{
  "head_dim": 64,
  "intermediate_size": 896,
  "vocab_size": 1477,
  "positions": "rope",
  "rope_theta": 10000.0,
  "qk_norm": false,
  "attn_scale": 0.125,
  "init_std_o": 0.00434,
  "init_std_up": 0.0253,
  "optimizer": "adamw",
  "max_grad_norm": 1.0,
  "schedule": "wsd",
  "final_lr_fraction": 0.05,
  "train_tokens": 208600000
}
MLP neurons of a small language model. Each row is named by its layer, matrix (up: input weights; down: output weights) and neuron, and shows model dimensions 32-159. Each number is 500 + 50 x the weight over its row's rms, rounded and kept within 0 to 999. Numbers have three digits each.
After each neuron's rows, "fires in" lists the words (lower case) most often at its 100 highest values on Wikipedia text that the model never trained on. A number after a token or word is its count.

L11.up101:509432572523507489562404540383502466473507415485487480442740482466496571494540533530646455505578416473453525461489505482618476483434486523475533468604565475533522434452536545510514473530338494435501610503463553448457505501546433460405435516536436523479580492469510415535509522497580534528513545631501579382526499497561499471492457426545441529515547535481458506525528459521542534497537
L11.down101:423521558483486557546537546448528606431486513488560512519528452428467427532527620481509451472523450542468494541502485503578528397511472463453549531494507480555579475511479526422533516470494414522511593473406419585544613467512496467504493506470525536459513577418562521477533444449537512499436410519558550418520493449526590493412482503525460469550541516477420438549564584512553485528469
fires in: "several" 20, "eight" 8, "many" 7, "few" 6, "ten" 5, "eighteen" 4

L2.up710:404402563409474482513477478498479469477579474441399490488462564465527541529454430458567481506514524454519578521506477501515490435518483518604586453510595469521514426510482455516545466459515517515510463486427382485457503450551539475475557545540467542423552538462514419471459610579593484577482483581484472381498581598433393562468482477513407452653446473553579520529456467533552527516500
L2.down710:485611563489531431553478427501552463503432459591435541558480495584476520501519452515552626594487524528548572600498504626522470524470458456489469500471530496446423462473512512427462488517389484504468433471539471473483454633541420500504448522516524555655529510510514589464555516528480442460573445526562490514450476487581538524523640467500470553464535528518492517450517473444419369452536
fires in: "her" 76, "his" 18

L11.up228:565507518490488487443458523381596496461518573445513530567483485508561435545443464482504445536490449403493495509650543514623446475547500534459460415561498505542658488505467594452451421455496524477493538452403504497480544477496492546544563523429462464422533561416489435559528473539536570465538526554507506404493440541571473532497462476507505515548554524517482540494519393534478548521512
L11.down228:463603546526550551578516507515559575499449452424515459514590509492469523474620531558517532531449486514549573556511507407546568513521479497539469510508584443436589435523539471468549591539426524496529481497519557421465468508526484596474570434568513488514420560498540564493484439468471546537546406521569569545456442523456517384482528449539425530497478499556535496517466439502498490526448
fires in: "various" 11, "early" 10, "some" 9, "most" 8, "first" 8, "all" 7

L13.up12:510513553407552493573526492478512515543545519445473521569468485464526554514438429535524506567541472481409533557509432480562476546540443440537559550602483546524545497497516592508523408465503499473369525467441436471452442439509546489554538513562567549382577516457444411488505537620495613541514488520471505486447505560500488348469497506453403479502393543572505532521603425464530554566555
L13.down12:419485616523536375555535507448411510445533460460539504477510436536486511569405460423537451550480444564555557584482506574480584561511536412557489558518484531467484452488529481497431601563485537454451523530476422566469503534495451547506516523550584515456455516514496482607528401500512524530464469443508450489505418525544499483470525487500489503578459481531579544611438473512410417506581
fires in: "an" 24, "education" 14, "several" 6, "community" 5, "any" 4

L5.up336:536398456472486470478539517489498554481535510468474609463532528345379542461487562504481417427484561540426502420572415501524492581480533488479616459530517486533508503458521465518603495530560534477509596528381551529465472480584487528420525505576437488481603486487582393499547511534592520488475506504413591397476569500435547516532476523571567526475478573479493520436473498428443527525530
L5.down336:494378451516473480476484601509559503508509513459462527423542542456625550484464468458439492522500427458519441474471489581553588574457487443441525546433544488582508500555562496501393429490526579434477576485500524486509443470477614502426553573509482551532438449483492502469445473487513456557451318471458497586501476568471487473631481496495547493511418537475576573490571521528516464552445
fires in: "john" 35, "david" 11, "with" 7, "whether" 5, "edward" 4

L12.up281:500520511447453467496458550577512489503510524482589522443520584497448541503429476473616413526474450442450486450471449535456472428553473555517538499604575558522577526540386529535495504635461494450470497492445475462483527547497495452508469542515430522465487549476500534613530514497463581455511512546559414438494422548529398400509432498538524519551568443467491480459523432464495516425542
L12.down281:469461537519487521499487445530499506572482598501474503511497495487449521479412493597543532511550454456498446503517417503504540457479502445536495473570600503579507516484477559486493460484567503510557520486382437490467486410510499550462465516524582534520448487469492588468531597500577500501559364438542549671490485558505494532456551576549446478448513485584479491412483489539576491525506
fires in: "first" 37, "early" 15

L5.up854:556347408497504459462551439550452430540579506501504532532578508494443503458453458486492469502472552512455504417494494514486519553491510495456472512529481519535520471520540525452502498349507506463505574526530502527496556452543535592444576509435443447562560526471525310412491591534599519564534506535490578479513571555477500539509479545497590476448458466464429471465535484430471504533538
L5.down854:456527529471488472494540617517517553546503464473462618432484499422559446473536530529518477532509440444468476497452443482547610429499552524511572459471539445580488564513507523525442490552448537432540539518476504503414447488519572540540503532617433417599502460493403492487476512480481489547501379527542440482404528530525475504442500487374539564610392513515512453551436562464541505477546
fires in: "john" 26, "michael" 11, "johnson" 7, "if" 7, "what" 6, "whether" 5

L2.up434:527498597414551496405492498447485501559528462385471564492541487481497587475635488571531439560415534476495557432527460437542468585443534426443513482542509688479612469490560438471497513513489509537529592504504467493422610464596447448387498509478461531465467514459512414487488588479505479529443535540551473455573471542464483490531436550516483463506415511455474505494549480573494528502513
L2.down434:551509557490485535502542487503354565447570539578384416529436536480549532517521542472420416519454456540511574582536446497391422496521467494530448466517359435531465452560543540499503389410461496446447517526506450465482492505535458533410468619549588483525508419555450504457557520477473578505524499511609585489476490547469416450479460434450514505523490481535497532500560500440529466504534
fires in: "her" 41, "his" 15, "its" 13, "their" 8, "s" 7

L9.up860:513497494418576572480510503431478603483542392466488568518478427480437479516505430523505470454433451409534564486489395469528459461541489449545595451600546552524486464486514546483532537444359559474489538467487406541421547486551515474375439503485490474487624536494507481460441641470524503545537528489522551462472517552465436467471519474532504501520519480477510560464524436427524458445569
L9.down860:516531483530449506461495418536448521488497579493530523499533504553503569541495431437470454380432529476594508517532454524567534433557382502455446438576447558475510521477572529503479478535512480498486539526478436388560430464435517538521510584458559414580516531527470545532414489436452482492480477453548478555497510510486490523521539507489447550475514562473464547547545617527531503545529
fires in: "his" 29, "her" 24, "san" 5, "a" 4, "another" 4, "also" 4

L2.up768:442528567449523554455462422395539565497483449449532484509593586498507454490441522600512446507461512404536529567535479457496404459515490539531554510545516478529517477537508637483579457475506552473500520435392457482511577422551491456464524549590503497468531476466493494542530500456478557486472543449505454473486497572487465469556474452428524407517479528484460516452571522500528478453516
L2.down768:522522611509497356545520513530567430431465593644527496468528481482499553549475462581533413663439391541519499508491584499565424559445494494609473509504454484495494510503548385524472502478427447373515516535512588528521532487526533551456490444520604527499425512486498535589542439532475457422399424420542525512480442509542503463456530560527519538510408543526540454527470511482508529473483
fires in: "several" 19, "any" 11, "along" 10, "alongside" 6, "among" 6